config = dict(
    num_hidden_layers=12,
    hidden_size=192,
    num_attention_heads=2,
    num_key_value_heads=2,
    head_dim=96,
    intermediate_size=512,
    vocab_size=2048,
    hidden_act='geglu',
    norm='layernorm',
    norm_place='peri',
    norm_eps=1e-05,
    positions='rope',
    rope_theta=42600.0,
    rope_fraction=1.0,
    qk_norm=True,
    attn_scale=0.161,
    bias='none',
    tie_word_embeddings=True,
    parallel_block=False,
    extras=['capped logits'],
    init='normal',
    init_std_qkv=0.0238,
    init_std_o=0.0238,
    init_std_up=0.0238,
    init_std_down=0.0238,
    optimizer='muon',
    learning_rate=0.00988,
    lr_mult_qkv=0.4,
    lr_mult_down=2.0,
    beta1=0.93,
    lr_head=0.00671,
    warmup_steps=0,
    schedule='wsd',
    decay_fraction=0.564,
    decay_shape='linear',
    final_lr_fraction=0.0,
    batch_tokens=16384,
    max_seq_len=512,
    doc_mask=True,
    train_tokens=198400000,
    max_steps=12110,
    dataset='wikipedia_en',
)
MLP neurons of a small language model. Each row is named by its layer, matrix (down: output weights) and neuron, and shows model dimensions 0-191. Each number is 500 + 40 x the weight over its row's rms, rounded and kept within 0 to 999. Numbers have three digits each. A neuron's up and down rows have the sign that makes its largest values positive.
After each neuron's rows, "fires before" lists the tokens most often just after its 100 highest values on Wikipedia text that the model never trained on.

L2.down261:555488480523521491496489513488525478483473480479455442455471398499436494476474484505483521454461458507533538552552472524561415447466498483538506500439549422467495474520488521561502553546460539528540561503516501477515525519504543447564544554547556470495480521422563536478492468534491469565543514476451427476482522569533469468519475572479523483448528410485551450484450462481492493562462505416545557496479478483540509461572458493506538477549516581473478469509527542476467518446529539542541487607431489500470468430429518428549494467550537513488503527512515474533513461548473592576
fires before: "-", "|", "\n", "P"

L4.down55:517524505613519522492441514513541488482457489515582522506541586510512482483487554463553421504505461557556440444510430519473516534435527513464392466463476449522530507566485509457491534495495543527484476504436480571531524570485558477494514474559531430513512456566511509499446518521554527449511470569517496498446518483606502512484590382576515486406477462478532476514406541461484543509492532485500486534527482525523498477470477560523485543550476440465504476560440538454512446516515509510520490495505440472491466503452518483505470574430541544451498445496469485523457489525467521512
fires before: "\n", " The", " In", " He", " ", " She"

L8.down109:494437509441549466542534452478440504486529437503527546475529453494499470557533506587495593499455484549414525454545525512501548530498474517486550483527454470473509546550556502525531521659465468587492466575521537540542507507478546447465422550527449536553439453494555476491542497517457513508447476525514501475500546496573468439521463506435539461512466540486475559474463503464548500535483462499490517539501485483454522484505583532447427518522482411480533456453465436535539421495524525496545495519464480480543508469547525542463498462451491468487423536448502468490488513469450545540
fires before: "ed", "er", "tion", "ers", "e", "ted"

L5.down38:473531519504496505520519477537485510592465466473488468470468501477464516467516473518569439493509456501468488501524553489522523501467512537583523505482422467565484474506393545519550524469470544516492509585499499515566477523493466457484550525451514457503480531486529539453510579548510480493465473539493471457551410582559499507529537460504555545498474475495446476449504496504495504509560377461466455471464509536476530516514413511517495441494376516524502437490574531422448530428506505526468550540550516397484494584494513516468494462543481512476451531540562498474571551439535555532
fires before: "===", "==", "=", "|", "^{2}", "P"

L8.down167:525504550566475449576456427493569452526512519479530470481441472550470549469493567491456461540554455480491538493483510495490530455447509536574511498455510515560466572499472500508448560511482487472485468562489573493525410438473445490480521507567513450503470429455483533485598543502490515488546490496514495528484522493554507548466586396443566533519509438458478482507511541501520452457541477441598500532440502525495491516516486485475513486525557432427518529473456457479457509453531541472518524519490456481514466469531513500500567529424566511422515486473525582510570513562458431474
fires before: " that", " the", " to", " a", ",", " him"

L8.down1:452502500501480452529491519543433540543485468481508547446476513484488443555523454523555513497510511582560429565430477533543459472466484475425487493409477549453433537455533508480503551432502497585480474502475452530452506527525498525503483448453558505480542514393505514491458541488523470425501546460477488516446624558501518505472534506514551494557485543526460503533505493520373535488507525447502492571578555534461473565505455516436553533521479494492540509489486561481495471498483458473558522524468521520585468509489482527498525554427480515488530506524555475504433580440455478490
fires before: " |", ":", "–", ",", ")", "."

L6.down384:440541555511441525512501535442523491527516480513537550441509478476525444487456515503545466504445459523469459465444538563582567543551499582567511487497500478489525536519466438501455534468492560509492495529457538530508512501543491477459544468540469473512500458468477592473569471480485445481534512470463519474471490473559482490520500444534520509442474500530471442500443508470525511502481464493482561494567479517490497475502379515521445533490444511504421463536540542459449479389535511469490529513486585468482490461515473572450441475573474642534582559492518517495474481502529521603
fires before: "==", "===", "In", "|", "The", "A"

L6.down167:524479510479389400552478553510452426476526455513455516553480439441473525521530522468523443494543541543417492523462428521486418477508520467497504489439490519463483515425506565514478448563600471549531520512496482579500565474484506513492497404509479471523492523502562500434473523558430492548450500596496483502537505444545502519521521470544528487523443548523520467539475485522470442523548511517542472574480538513473494443510548527506491514519508497442557497535530467494465503522469448500534540526516508549525398533505481565528483501528503423494540564591524462472475520483481404522
fires before: " |", ".", "×", ":", "–2", "–0"

L5.down133:498468496580459509464629416487570475484525477504501488531429486551498538473455537528525536414516589484493485502453441537454483506422500514516498584513522521559497469456499485471475487497485519450513525537502539521477451501524509514539511524514504528495416540477464454536521491480578506508492526487435536517466541474484515576428500463479500460443482493511529550521473546444540531485503502481490498510486510563484548495430429539512473420513426496541583498471485594629465441497459576483542481544504559475518482433465512480463509416514509470481474541472487530523538547553520496413
fires before: ",", " |"

L4.down8:495474465519527475498499493483406445476552516448526533503507550507435531509456453503453505521510482468470456484553503547535557513514521535471499478434527493553486550540526409474515478486458522503488593493548476504458480486522569455494555453445518580475465494519472538557598458524507498483569504437474556485420549506543562439492492445542490529487430440604510395488497488527498510439498403507490460564544529494444540421585461489497514495455533474515499472557502461473495474503632489522465506540541557464508529559507499531487483488497460469482519473458511546480517520510474567470
fires before: "s", "d", "ke", "r", "ham"

L6.down162:494504543521453506518515496499522525556429466513479507519454420474468493476485459550585522482522530500509438526512436478517487506503474484423494467479433472470446498508512485460433531514450417516555482537528490569489454447491535467477482474556522463549533537506502530472539462507523484552484524519463550487501487568552526456492504462523552565544497536486391527529511462524462554499480630509447560551501571588504523503484489481504493444530495487427532526421490519515503569473408492511584579476442499470517491569503520454477515504512456440520510565515542459508531394446456573487
fires before: " |", " century", " (", " Pla", ")"

L2.down130:566517557562448503520481501447490528447563540485569472511526442477518500534457530490482452434585500554525516493397436479508572525406461486488504497446479497554442451471456486432482435506459528437592506499573476472492466502543518524485461509443488567564484490444527485484573430518595436535512520439443482505508481488478531508506492415540469485472447555431512554539582506508495537491522488520503480539583452550481552538510490479425429495502466527536492496548549538529533485491458517465529497512550492491512499507521515501445490585507500449492494480512520501513470535593510462463
fires before: " |", ",", "),", ")", "s"

L6.down5:508514523502512464497537511510534554499492496504532535448498452472507481533522407525523411469569484598476504503451502489470447592524408481468518514494526533556554551506455530450554553420472457500425540480525493487508377470481577513494471519561523540512433487481572524516499520471507488485440509488483559487528561569497454445494513529504424485513468457508411477477545523481491494501476466491544516542464464502484463465482468494484498529608512524559506462423485473489499550508541513490544478511424422551479500494446537474540519601510485450497571461576516581484536473483514488467
fires before: "\n", "The", "-", "===", "S"

L8.down381:515535529428585510462499470519479440538451414515509515532448539598492570526530492486454471467471531517554490509469410478537455454434477453474487514512523572554562537553520558544495505534523424468536499512468534425504586518503554509491505444516419483496410469504496561497480536517521537453469470519465426521569529536526504480535448517528487478418518493489490426551535487432504458441453542458485555492514490520455496496522494491471536502453454528495542543522486631527498530460544504548541488531463535476485553492514502484580515503516481427532462485445506468490570451529477479447
fires before: "\n", " |", ":", "s", "le"

L4.down510:465531503538419553549514486497480499499538453458586544502464539475539546491489503474512496482500512525580502492550570429483506498473528522489496503455462431500504497462563488454566501479553555531483411573520476470476504459444512532465551483618495476509523523495501593497473531505503500484506458465478506530520507552569497489559445516438434456465593508529592431480568486435479494568545396457532561454447470504568511447482482526495499566572495486444526526498507507463468433473508488517523428472483513521489473470508508497495435492536550547486477449502550426487421447529502504477
fires before: "\n", "-", "|"

L5.down283:481457534456510478551535511572452500513520491467537485451577469436475527574529555512501424481463502518480441539421509456445530517555511510478433507544533506462525550426504529523484504490485457614524499448550473533483485572484505508465496445480502489494499594512484547483507494638507474447467459484472494470557544510469487510440507504495552453438484513462509456533478535523468452462523523552478476590494507473447456501537537471497532487542561462549557484562555518471577553458438457500461415518482492508540495521404490506519511532526451395518484576519472521542531499519494485463
fires before: " |", ".", ":"

L6.down165:498416385451508468477570491483469563514495462463553497476512484460550467532507485473478578469460507533494513506534461492500494427495488452563512564444485522509477506458524539498512542455521431556590513547475542507521477433522430478451497492468587521542470520485557506515541480508475506491521413526510557517531464521444438437451478525537463482520586534438469562559492524491525532563495551479572572508498527506489468505517533496484453499501500448564505488507462495523515491466499529490507540511483473493467465492492606452487517409470519580570507507494399541531555459492470542389
fires before: "ing", "th", "V", "ed", "er", "ation"

L8.down404:528524584526544555508465510517501558520477466469531564411503533532474541523560589517543492429446457511484465552519512537542486489517466458453598446496485497539467548478473521448487515523454527458469496476462503480486485523469440487497496389533426437538458554477445526561490485567544513418568466512502503547478480528495518462526555507417539499492506488468604508511495487516470499454478488458492476532449542501509418509508493477575516529521431496463447490541472448474407499482467517447537475477525464514427533573512468505497545516548486527473489523481523578547527444566574446543
fires before: " |", "\n"

L5.down280:543466482522498483452498465453488507490463564495468445451541450401552538447543477494460445490503495465565517452498569541455509523511424593499454408552432466526526518442523446520499461493536483455465573494493575428473463550538507579435494513494534491516453522407494502468467484530487500460485513518438527514543515519528533476543503517484505516565460530497480524498474537492474467501484510492573471559516490492513502503537540525513514483540497493548494449432523623436482563513552505539506466484490465431451468452497512510612522504510540468514523595522593494584532442485487468499
fires before: "\n", " a", " an", " American", " the"

L2.down94:499494479482530544501532483577556471521461445462467486543540465454507532479527516529497483524479499431455430460473528537519460534467473535499448437542444552532508500465482502517518500495455420514547485518375486530580443449531534493461516533480460562514466526460454537541615484516517500446549524455489510507550536503494471479486458523582487461476525581506507481495417564582488549531478485539482437462502622485480520446479538469503453524478488524557496438488464458494497523588538502514499501551443403516508504529562541578493510446525513497496478489477491466498540512512576405476
fires before: "ed", "ing", " of", "d", "an", "s"

L5.down328:453575542474476510526445422493470510564546505553506512539533480518468482478505598425430561532477496460489531439524523500444543451505497512571464485483520533506517454504502491531480536593534421448499543503531575458466490429522497478487464506529551490450481537480494508465577500417419503521509532542526513517509560441514486508521503451476513566497506525528582461478478514510441471506437528515554541535437500485486474537518597578527420485511450420517476489492572486465487457514466513456533544487513487470525457499502571511549568469487522538429457463531468444517561458409520450488
fires before: ",", " the", " he", "li", "ent"

L6.down220:532485574498473489502495503526522427543501508549524525503550544475529551439487537476486425481519417515539476444493519535425481461424516503539502532445487459469514575565532513519535527493473505540520467494448535524512516485467561498444515426464452496526542499483479545538491465504527521528547536637485505520534510487562499580475455483532526420480479474534458462539491490423527478455580463417463516595516521464482491486502483492465444577552548512507510543484511540474436422501520543498494544485487470508407473414474478569537472536511499528519460563489516444477411440490506568463
fires before: "\n", " The", " In", " He", " She"

L4.down298:477440532442517496534463526481558423484498492522564580541477520542499487498546587490489483501488497496572560542534548567559472612528517547445444500414548550479515534412514474538467508513511538561480512502531513551534519466479493470434502478466479485454472450517468413535549498559484508526525491525495467473495416534428490599497469456541511462505484543536479445485489452404520526500458482475532407520469550475483568467445483490485521511498510478574575464443481451480524487491487502575512487485508531491527488493422409471460483521480468531511489472491457467491584536500562543490
fires before: "b", "w", "tin", "ur", "n", "dy"

L6.down319:438504485488500512487535609555451459536488539493529512499502515494561461520457508513501494506536527467464419492440485476518524450473526536512488458542459399536472542535481553478497415480537554528513479501505511505573489491517488422406558554522482524491528473466534534472544521587504456602537460466509546494487508539512453520512448555518469533488562570521569479484563445529485481582521508514588488425512501437518555434472501424538515388544502546476447499503508433471417430533489496531470491452528484510511489518477545484470469445507511449504523492468574504480508444527525521441
fires before: " ", "\n", "-", " 4", " of"

L8.down374:409475496457471480493485493465489574499553542475407556520482547622495533457463503518464537488482565481532588467491590526436497471547535532483582502450434476586478501421464456472478495466519502550495525551529486519501506512517469521537491475440488460481485448557513515450558430511532503476516523446478533492530508535550452478486516591536512546501528455484456459509442557469539553504486490525531565510525553552479527476487491493481526499461544426482481502515547451402481436495496527480449533580421470539512558578520526496448475495492505441511516445454509534414500508538504484466
fires before: "s", "ed", "ly", "ing", "d", "."

L8.down148:474470555541534560491481442548464407478557491508564499525553487492518494464558465498448474558475419505511485517491499558489545466456528495526482490519552510465451588495590467443446498504488441534508485542499547534510475451417491498511533576555491503487502424466419463508594451537535458505542509516521440592458469498499550507513553476431552581491538427504511470547438517479475387517475415504569536567465489498519483517510525425461494528546487453476434494526499569438423452512565544508502480540526479496497436539506511488499537507500503524465510515492500537497508481508511453476
fires before: ",", " the", " he", " she"

L8.down482:459491524441478462474429549504563556555489543489475521503551549493513487529485453507455453492482532453559576497575520496448492552473479458537559469465637552525541515518549479527526538508514481485504545551501534478478615508454485514515491532429493489513512539476487493589520487527549481471517479538452443462545541513502503462557567498535518426499464436521445468524508436541511453419407521451485469545421503479452466560491468481499540486501479483463518415465474525530479587434513503508475508558470491484419465535466489454504525532495452456494513562524511535511573487524469447434
fires before: "\n", "we"

L5.down477:469474493534438485393468509467442465532458531503481469514509575479439403447483553536559545478541510412540494464486545449547458536585459500532497515426487482484506477472537515463578517480464537489563556514441519481463545450502515543466523497469522522516491461497462426492579422524524562572534485424499425491485466503508487543575511465503471452502435493539509472463472495545525482516482497544459457514537539471495541480505486543490537545533546502508533521438475430579472492480466501500526519488539464498583575530508457566523537551555461515557514528448529538484510485513561427419
fires before: "b", "w", "ur", "tin", "n", "dy"